config.toml
hidden_size = 256
hidden_act = "swiglu"
qk_norm = true
bias = "none"
init = "uniform"
init_std_o = 0.00562
init_std_up = 0.0297
optimizer = "muon"
decay_shape = "sqrt"
final_lr_fraction = 0.0
max_seq_len = 768
MLP neurons of a small language model. Each row is named by its layer, matrix (gate and up: input weights) and neuron, and shows model dimensions 144-239. Each number is 128 + 24 x the weight over its row's rms, rounded and kept within 0 to 255. A neuron's up and down rows have the sign that makes its largest values positive.
A block is one neuron, or neurons of one layer that tend to fire together. After each block is what it responds to, as a language model described it from the Wikipedia text at the highest values.

L6.gate27 [140 153 121 141 127 114 139 114 108 123 142 152  84 136 155 145 115 132 144 132 169 150 169 124 141 150 122 124  85  70 112 147  90 153  80 103  84 110 101 122 166 119 103 139  74 141  90 141 126 196 122 124 138 156 135 137 138  95  66 139 169 116  87 128 113  89 132 146 101 127 117 126 153 153 145 173 106  98  88 140 162 125 119  99 106 101  93 168 123 147 106 136 177 159 117 118]
L6.up27 [131  93 102 134 110 109 120 144 116 145 142 107 140 102 108 178 111 147 138 113 143  93 136 120  96 155 124 142  78 109 119 135  86 132 121 158 117 102  83 157  93 142 107 100 114  98 136  70 165  82 113 155 111 106 123  56 115 111 105 104 151 139  92 133  88  72  94 152 150 145 105 159  88 135 156 116 104 154 106 114  97 103 117 158 114 155 133 116 133 159 126 135 158 112 137 127]
L6.gate94 [ 88 109 157 155  83 128 113 157 116 179 154 127 153  83  94 112 102 109 142 106 126 154 142 116 120 110 106 138 109 123 142  95 177 153 164 155 118 139 100  97 141 154 117 114 104 126 111 157 151 174  95 157 138 139  99  83 136  99 145 119 105  78 148 145 116 132 124 145 129 167 157 151  98 101 120 101 104 139 139 138 106 159 136 186 116  94 153 117 117 100 147  95 110 143 138 136]
L6.up94 [155  93 149 103 133 113 183 133 142 137 133 167 118 155  76 123 115 169 127 125 124 146 197 146 108 119  94 160 114 173 177 143 136 125 134 109 113 109 120  88 188 110 128  96 116 156 137 129  96  97 122 175  86 153 158 147 132 194 141 116 138 149 128 213  97 108 143  83 174 148 137 126 133 147 136 117 126 126 102 134 161 113 181 141 179 131 139 116 115 122 136 128 136 111 116 127]
L6.gate104 [127 109 103 120 137 130 164 125 156 116  75 101  79 166 129  98 135 132 123 131 148 133 142 121 118 102 130 138  86 118  99 113  68 151  67 156 119 143 128 146  99  81 134  57 123  90 164  91 141  91 113 144  90 103 139 140  94 166 136 107 146 127 142 148  68 123 107 146 175  94 131  70 139 112 155 112 130 142 136 127 133 125 137 138 134 127  72 128 136 133 115 121 137 116 167 103]
L6.up104 [110 141  88 145 159 101 161 109 115 169 114 123 127 151 133 167 113 112 103 130 119 168 124 106 159 145 127 178 153 141 119 134 130 150 129 147 114 136 137 129 118 106 147 150 101 141 123 202 135 119 158 107 115 122 147 109 116 107 148 111 141 138 108 165 149 161  95  99 164 116 140 146 161 139  92 133 128 133 141 135 119 129 122 106 127 111 129 148 117 151 148 115 126 149 129 125]
L6.gate254 [128  83 145 132 142 114 143 125 138 134 143 124 121 140 153 144 126 131 133 127  97 111  79 103 136 116  95  88 118 143 181 133 116 176 151 108 165 113 112 128 113 120  82 143  97 118  99  91 124 153 149 126 115 114 139 126 114 108 107  92 135 145  91 106 101 148 118 139 134 133 126  95 106 139 112  84 143 129  68 131 134  97 167 139  90 122 138 147 171 155 145 130 101 126 128  69]
L6.up254 [129 130 116  69 107  98 117  82 168 175 114 121 151 145 163 129 136 192 127 126 125 144  72 117  90 199 156 123 133 119 158 145 131 141  90  81 132 111 122 150 127 156 114 138 142  99 129 114 141 123 121 134 157 112 105 126 155 134 112  95 147 118 125 132 117 160 102 129 126 161 129 176 144 112 102 111  96 120  78 127 114 164 130 133 114 135 125 163  87 117 125 108  91  68 127 118]
L6.gate460 [129 122 155 121 125  69 133 133 120 136 142 124 136 119 110  99 127 144 122 117 123  99 101  91 171 101 134 139 108 119 147 160 152 160 121 137  96 130 115 116 160 104 148 116 111 132 142 124 156 146 106 130 132 184 142 134 117 142 118 139 154 108 109 128  79 139 154 143  79 155 133 120 104 119 117 118 132  57 137 123 157 157 114 154 135 125 137 128 116 114 123 104 166 106 106 153]
L6.up460 [112 100 169 135 130 136 139  95 151 112  99 142 117 144 127  89 123 123 155 115  90 115 111 133 129 101 166 126 104  90 127 129 138 166 108 139 123 151 112 158 154 124 149 141  52  95 140 136 144  84 128 110 150 132 145 151 105 127 145 147 105 113 132 135 103 131 109  84 132 124 137 153 115 116 139 116 130 123  93 149 129 186 135 108 128  87 176  99 128 137 143 130 163 158  90 126]
L6.gate482 [152 122 122 152 146 109 147 136 106 150 125 156 161 155  85 174 147 128 129 160 132 147 116 104  95 106 148 111 111 107 175 142 103 166 116 105 124 133  86 140 114 130  92 154 148  79  99 162 190 131 163 137 140 130 121 116 135 151  95 125 142 165 124 141 123 139  95 112 138 163 126 145 146 151 147 120 106 118 140 151 123  99 153 174 164 154 142 154 164 107 152  86 163 128 120 133]
L6.up482 [179 128 132 108 112 124 171 135 103 146  99 135 136 140 121 104 154 122 137 128 110 118 129 117 141 156 160 128  89 148 132 126 114 133 135 119 148 128 144 114  94 144 132 118 131 112 108 120 122  96 123 193 147 131 106 108 103 113 125 117 175 171 148 131 157 125 167 112 148 161 157 162 148 126 116 161  92 149 129  98 158  93 130 140 159 143 129 173 113 107  75 144 155 137 109  86]
L6.gate502 [132 115 148 162 151 110 138 139 117 125 105 124 117  98 105 126 172 184 136 146  95 164 146 139 172 116 129  67 102 115 126 121 145 137 116 130 113  91 159 119  73 106 132 113 109 157 146 182 153 103 157 171 155 191  92  91 170 116  71 155 145 125 132 121 124 119 151 135 120 109 135 129 147 151 114 115 128 149 113 136 123 105 114 103 133  73 106 154 132 104 143 140  97 103 121 115]
L6.up502 [103 109 124 144 132 107 170 119 114 145 119 106 113 124 140 115 139 179 148 108 158 130 132 124 136 100 172 155 106 137 147 112 175 168 130 107 175 155 148 118 150 108 130 117 122  74 157 145 132 116 149  97 146 114 135 160 143 131 124 192 139  95 132  97  98 125 152 144 119 123 136 142  96 150 114 144 142 172 131 133 129 123 133 106 133  93 123 108 108 150 145 167  97 119 132 130]
L6.gate626 [154 136 148 116 142  82 105 132 147 110 142 131 111 100  58 145 127 150 139 121 132 137 149 113 116 154 128 146  88 106 148 132 131 146 145 127 132  88 110 131 125 136 158  95  91 112 117 112 128  99  98 109 108 161 154 191 173 149 113 115 142  91 126 140 151 135 176 134 138 142 136 123 161 106 123 161  66 123 150 158 125  70 120 159 139 113 107 113 136  92 129 117 119 150 109 136]
L6.up626 [103 118 137 108 136 113 155 175 125 115 129 112 127 155 113 123  79 105 163  67 152 116 112 121 148 122 110  71 169 124 135 126 102 150 125 149 125 151 125  72 121 112 112 115 149 106 138 123 158 135 128 147 132 159 152 119 122 108 116  90 119 109 144 140 133 145 155 115 103 171 149 119 154 140 111 122 140 123  75  88 136 139 131 174 101 107 147 136 155 143  91  89 102 119 147 110]
Description: Mid-word vowel fragments

L10.gate45 [ 95 149 154 117 117 143 149 176 139 133 121 105 143  96 107 143 115 157 142 147  94 122 139 151 145 115 124 118 145 175  97 144  87  91 131  99 155 122 103  90 187 124 149 119  98 160 144 168  98 131 125 154 103  91 103 118 114 151 117 128 110 114 152  80 134 153 117 123 136 167 113 127 139 133 131 159 105 143 174 131 105 146 106 105  85 145 109 137  81 103 118  58 121 118 109 167]
L10.up45 [146 196 105 140  81 138 139 137 133  88 190 126 129  98 124  99 131 129 133 153 118 145 109 151 137  73 144 128 137 154 135 129 142 116 111 156 148 124 166 138 119  95 117 131 144 125 112 134 129 119 135 110 145 110 141 105 145 121 170 133 121 117 135 156  94 169 121 129 126 120 140 120  96 150  76 145  88  86 123 162 110 122 156 127 158 150 146 139 121 110 147 149 151 150 130 118]
L10.gate172 [128  91 125 161 118 139 145 138 101 147 108 156 112 155 160 150 124 169 162 159 113 108 102 176 156  94 135  87 129 152 112 134 134 100 124 125 131 115 123 147 138 108 116 146 111 126 147 119 114 161 167 142 155 128  91 149 131 142 124 105 164 104 159 121 160 129 111 155  97 155 154 123 174 123 157 120  96 102 158  81 134 195 182 126 100 124 101 165  95 114 140 106 127 142 108 149]
L10.up172 [165  89 124 100 134 134 116 113 148 126 155 128 126 169  87 144 134 109 103 109 161 120  73 162 148 111  77  92 140 132 104  95  90 114 149  92 105 149 137 103 132 123 137 129 150 148 127 105 131 173 124 118 118 143 150 130 127 187 147  95 123 123 164 109 133 125 145 140 112 120  88 138 156 111 119 116 103 111 143 127 100 148 109 128 111 111 115 130 102  98 160 122 169 152 115 133]
L10.gate216 [185 135 106 114 164 104 107 128 125 192 107 123 116 126 154 127 160 134 169 133 100 119 130 134 111  81 149 146 122 121 105 127  89 101  83  93  89  98 127 135 107 153 118 117 104 129 121 137 135 152 121 153 133 149 116 187 114 113 153  85 108 158 126 124 118 113 113 150  92 134 132 164 178  97  95  95  51 149 124 107 112 134 119 150 191 139  75 141 140 151 112 141  83 115 138  91]
L10.up216 [153 150 124 168 130 117 103  92 128 130 123 121 142 130 115 149 121 127 124 108 140  99  93 152 102 121 131 101 142 110 114 101 115  98 139 106  72  72 148 102 127 160 139  99 104 158 135 178 130 141 127 148  98 126  73 137 161 149  92 187 143 116 132 159 136 157 140 127 123  90 150 131  94 113 150 144 141 132  99 105  93  94  89 154 144  98  95 135 120 136 151  94 137  92 145 110]
L10.gate309 [125 120 129 135 115 125 152 101 109  89 127 144 130  89 153 105 102 106  93 137 132 113 128 146 107 119 145 122 155 106 111 108 123 165 102 145 147 123 175 124 171 114 138 135 117  70 147 155 135 106 121 160 127 109 170 114 163 147 140 112  97 142 119 140 107 106 144 160  94 114 162  62 158 115 120  91 160 121 110 157 105 150 106 112 136 123  87 124  90 131 128 110 146 107 169 148]
L10.up309 [150  99 161 113 166  69 139 135 106 149 149 149 144 138 114 123 139 149 139 153 160 104 161 122 157 165 120 130  92 112 145 132 178 149 108 157  88 191 105 154 145  90 145 141 135 166 163 106 104 132 163 123 118  96 151  88 148 137 141  95 125 127 143 125 133 108 119 122 154 138 146 114 122 159  95 140 128 117 124 131 120  71 115 100 120 202  86 121 149 138 166 106 108 107 120 112]
L10.gate359 [129 121 149 134 136 156  97  99 110 145 160  87 116 116 104 129  63 137  89 167 144 148 112 106 187 104 123 110 128 129 144 114 154 128 156 171 138 149 126 145 138 111 137 153 138 133 122 186 169  68 163 135 120 154 131 161 155 138 118 169 192 131 135 123 120  89  93 160 166 123  86 168  69 155 102 156 135 111  92 113 152 148  88 131 166 149  97 132 143 125 157 138 105 112 137 110]
L10.up359 [142 146 131 156 127 173 129  90 148 139 128 132 131 125 189 141 126 103 135 119 150 141 139 127  96 134 134 136 115 120 193 148 101 150 179 130 111 114 126 109 145 136 112 128 164 137 119 131 119  72 164 137 127 124 121  84 135 105 137 127 140 123 161 124 104 152 138 148 154 117  92 141 131 172 128 148 132 139 156  98 138  88 136 103 172 146 118 119 126 136 162 106 110 154 106 161]
L10.gate573 [137 145 106 124  80 129 137 163 105 141 155 104 158 171 109  92 160 130 109 133 137  54  91 121 125 155 126 119 153 138 125 131  82 175 142 140 136 208 108 145  83 132 137 156 118 126 111 148 137 156 109 147 131 124 105 140 129 104 126 118 110 129 113 104 141 162 114 145 126 142 137  94 115 111 103 133 112 109 122 105 123 123 164 136 118 114 127 145  84 151 138 122 139 136 153 163]
L10.up573 [142 162 157 115 170  79 162 118 150 123 132 124 109 102 106 132 105  98 121 124 143 121  91 124 108 110 159  73 152 140 105 146 112 116 114 147 111 134 145 153  95  91 113  88 101 118  93 174 125 140 176 158 119 150 130 148 103 152 134 160 121 102 108 143 177 117 105 154 114 144 145 130 123  84 158 118 149  98 108 140 109 155  87 137 114 140  75 129 121 173 132 140 146 130 100 134]
L10.gate653 [109 165 115 140 127 164 139 166 126 138 155 171 133 126 112 127 137 138 132  93  88 104  79 153 130 109 110 115 153 140 138 125 182 138 101 131  80  81 137 103 141 145 104 143 136 162 151 159 129 163 191 137 144 143 142 100 129 157 113 125 139 112 171 122 134 139 115 157 135 110 117 137  98 161 183 160  66 134 129 128 121 106 130  96 102 174 137 118 152 177 143 145 117 113  96 128]
L10.up653 [157 152 144 110  98 144 129 122  72 123 144  90 113 111 140 159 143  94 117 122 126 115 107 169 191 107  79 121 114  96 128 130 104 163 122 105 137 146 124 114 116 149 165 136 123 105 154 145 111 166 129 110 104  90 137 121 107 142 101 164 132  92 166 114 100 125 165 114 150  66  74 110 128 143 120 122  99 104 124 101 190 111 112 149 157 163  81 143 171 175 143 125 117 121 141  96]
L10.gate701 [ 98 179 161 119 135 148 169 153  90 125 128 144 124 103 167 115 135 134 116 115  91  85 145 133 161 130 104 111 143 114 136 125 120 139 102 141 106 149 122 146 180 126 123 159 147 136 168 121 143 144 169 119 136  86 130 144  93 180 113 131 219 138 150  90 122 140 110 113 118 141 152 132  95 129 128 134 129 113 154 153 125 124 100 129  86 154 103 137 172 147 133 106  85 121  97 138]
L10.up701 [132 137 173 107 141 123 114 150  75 156 130 113  65 149 123 157  86  97 128 129 131 134 163 141 153  95 113 146 114 136 102 109 116 141 106 120  90 136 141 130 161 112 136  80 137  75 123 138 157 119 139 133 117 107 117 122 163 180 105  92 151 170 106 157  73 113 111 114 136 152 132 142 157 151 163 106 147 123 159 138 149 137 102 119 125 140 134 131 121 170 138 116 134 114 145 112]
Description: Inner pieces of split common words

L6.gate30 [117 147 138 131 138  71  89 111 152 128 151 117 125 123 169 142  89 125 146 156 124 114 115 153 168 133 124 144  75 104 128 126 162 158 100 136 130 112  87 114 174 132 121 135 129 147 112 130 109 156 113 102 139 146 143 150 172 139 110 141 101  84 131 108 120 155 124 154 129 110  96 137 131  91 124 128 145 124 125 122 156 126 121  97 148 142 116 147 100  95 128  87 128 137 134 112]
L6.up30 [122 158 117 102 138  82  62 168 122 129 116 102 132 134 152 134 104 127 147 168 122 151  92 151 161 109 135 152 122  87 166 136 146 143 112 134 128  76  81 105  91  92 106 130 137 154 148 138 136 110 149 134 138 168 130 142 153 131 151 106 118 143 119 144 109 138 138 160 128 125 157 125 149 111 145 144 122 112  78 141 162 121 139 151 101 166 152 118 114  77 142 124  91  95 152 125]
L6.gate238 [147 139 130 129 135 130 136 119  98 172 160 119 145 143 106 128 169  83 135 136 159  63 110 129 180 135 120 112 140  92  92 114 148 129 106  94 159 108 126 146 138 104 127 135 131 174 149 102 173  85 132 137 153 148 107 170 146 168 138 119  91 138 129 102 135 119 137 156 152 108 137  85 122 136 146 117 133 117 121 146 168 134 148 159 117 110 137 120 141 162 135  96 134 111  91 123]
L6.up238 [152 171 130 117 169 107 137 134 133 122 158 151 138 101 133  70 129 139 170  90 121 143 171 142 154 120 117 115 156 121 100  61 122 149 147 167  94 102 120 130 149 115 137 154  93 100 110 166 137 154 148 147 149 156 128 137 149 137 157 138  76 149 167 128  70 182 121 115 123  84  76 140 166 136 129 145 160 130 122 137 117 129 127 105 143 127  95 121 104 128 126 138 118 121 124 106]
L6.gate328 [105 137 111 141 150 101 137 113 154 112 125 119 119 168 148 109 138  75 138 118 138  76 124 140 112 115 128 149 120 124 104 115 109 162  97 150 115 148 128  91 141 138 119 156 112 128 152  99 107 121 145 150 151 162 130 159 140 132 141  84 145 141  99 134 128 131 179 110 140 136 103 153 111 104  93 135  75 128 120 121 131 132 144 155 159  87 125 168 128 169 145 145 125 142 131 136]
L6.up328 [128 157 102 133 124  89 110 119 141 110 110 166 116 131 115  50 114 134 100 121  76 158 113  84  65 117 152 147 146 158 164 126 124 131 151 169 135 125 108 117  91 105 135 137 118 124 125 104  95 118 105 168  93 131 105 142 151 124 125 113 142 101 125  93 113 114 135 143 102 154 124 103 138 166 162 137 106 142  89 159 142 123 121 152 111 135 126 103  98 133 108 105 107 116 151 131]
L6.gate419 [101 159 114 120 173 126  91 140 122 155  79 102 133 108 128 104 129  93 107 135 137 117  92 133 182 168 141 145 118 126 121  98 136 140 146 123 120  67  82 129 135 155 129 106 127 146 115 118 180 119 129 129 108 115 134 170 137 126 160 116 141  73 151 141 129 132 150 171 121 122 111 107 126 141 165 118 114 147  91 125 146 153 133 132 128 129 145 144 111  75 135 127 144  92 133 150]
L6.up419 [136 137 128 134 118 134  85 120 131 121 130 114  97 166 139 121 135 107 134 169 128 113  81 186 137 143 115 156 122 113 182 143 131 159 139 130 114  95  85 142 149  69 131 150  91 143 127 100 143 106 114  95 100 105 104 151 125 144 119 139 119 111  86 125  92 103 127 120 135 122 142 129 117  97 106 154 123 103 147 114 141 140  93 136 133  98 125  92  75  88 103  99 137  99 109 159]
L6.gate543 [162 145 132 132 136 101 121 125 128 114 169 138 121 168 158 111 158 120 108 127 147 105 111 166 126 187 141 140 132 114 154 134  93 128 124 105 178 101  91 113 173 113 133 136  84 166 138 110  96 134 119 155 120 114  97 121 121 151 120 101 100 111 117  88 114  77 122 134 142 122 179 152 110 111 137 126 104 149 170 112 120 158 119 135 132 121 125 100 117  84 116 114 131 112 158 142]
L6.up543 [ 87 104 147 104 131 123 107 138 115  91 123 116 155 105 151 137 127 117 104 109 121 103  87 113 128 124 170 139  99  92 169 118 168 135 141 108 123 120 113 104 108 154 122 134 116 150 131 117 154 129 141 119 139  94 127 125 128 104 153 140 137 156 101  84 124 126 105 130  84 123 152 100 122 120 146 130 169  78  92 146 122 127 123 127 111 101 119 129 106  97 141 105 120  98 113 159]
L6.gate557 [160 168 155 124 147 111 159 130 133 151 136 135 141  96 122 127 121 122 152  96 135  92 128 138 161  84 149  95 106 106 138 136 138 175 161 107 120  82 107 102  87 102 114 136 137 118 110 175 173 164 118 144 167  98 110 141 139 119 103 168 105 147 121 105  84 128 160 129 160 111 119 151 132 113 115  90 126 128 123 114 169 154 106 120 148 112 110  96 141 116 117 127 149 130 127  93]
L6.up557 [ 79 161 135 146 158 125 100  84 130  82 140 157 106 129 103 166 146 135 122 150 144 133 102 138 172 125 141 140 123 174 140 176 121 107 185 116 104 129 134 167 144 101 153 151 141  96 145 110  95 129 108 134 141 124 141 111 135 152 120 118 120 126 135 108 102 129 112 142 101 123 142 129 102 159 143 124 120 150 164 148 157 148 136 103 140 109  88 126 102 132 144  94 137 117 170 117]
L6.gate594 [101 137 140  93 147  32 134 145 122 168 127 163 143 133 119 143 130 123 108 174 163 166  96 142 183 136 114 137 105  80 131 119 143 151 111 132 149  86 139 131 138 109 101  96 139 140 135 117 179 137 158 135 139 153  74 127 135 122 120 120  98  95 126  77  94 147 145 139 101 107 117 103 132 112 150  92 122  96 142 138 133 134 139 129 164 147 142 105 127 108 125  98 156  86 112 100]
L6.up594 [104 121 112 116 144  80 112 159 144 148 156 142 126 140 106 128 121 133 107 136 140 138  86 137 131 132  99 118 111  79 132 125 147 112 138 121 116 134  62 133 174  87 120 137 100 119 148 131 130 136 136 139 135 118 104 136 146 112 123 137  89 147 123 103  98 150 131 138 100 123 106 145 116 110 140 108 103 100 147  97 155 126 111 120 143 158 136 109  99 121 133 132  67 121 108 114]
L6.gate625 [145 184 109 111 145 121 136 129 120 124 118 133 132 106 116  84  95 113 130 136 120 106 129 137 157 131  85 141 149 126 156 107 160 102 127 101  84 119  72 152 159 128 123 123 105 104 121 122  93 141  87 150 139 123 106 131 145 135 133 116  88 126 106 109 119 104 131 119 136 110 137 109 122 132 121  98 110  86 118 124 144  91 121  65 135 130 140 137 117 102 104 102 125  72  87  86]
L6.up625 [108 140 144 129 113 133 119 140 170 144 144 136  84 131 131 129 112 140 147 126 140 114 115 152 138 154 103 129 140 126 140 159 120 119 134  50 137 128 111 147 132 146 121 122  75 150 135  92 162 131 139 118 136 124 158 116 105 122  95 159 107 118 120  70 142  97 148 136 147 128 110 158 162 133 111 102 149 134 112 115 126  92 128 124 152 122 128 169  88 145 102  79 152 117 120  88]
Description: Paragraph-break newlines

L2.gate547 [108 143 160 168 131 140 148 157 178 136 131 146 128 116  99 141 131 149 120 143 134 126  95 117 133  82 139 113 146 117 153 155 157 147 116 136 107 136 105 142  96 120 131 180 124 151 119  82 106 148 133 100 121 124 105 135 114 133 146 168 122 123 116 164 123  94 138 116 114 119 143 165 118 154 114 113  85 125 131 120 176  98 156 153 145 135 127 105  94 136 110 112  95 140 146 113]
L2.up547 [132 115 149 136 129 106 116 158 156 140 106 155 116  99  96  66 109 156 118 122 134 112 107  96 131 140 155 135 131 130 150 118 103 137 141 134 137  88  82 120  60 149 127 159 113 152  81 101 159 120 100 115 137  98 135 117 164 150 111 123  96 144 166  84 106 118 116 128 164 111 127 106 127 153 126 145 133 148  95 150 133 107 108 140 170 132 132 135 121 100 106 119  89 151 158 135]
Description: Mid-word vowel fragments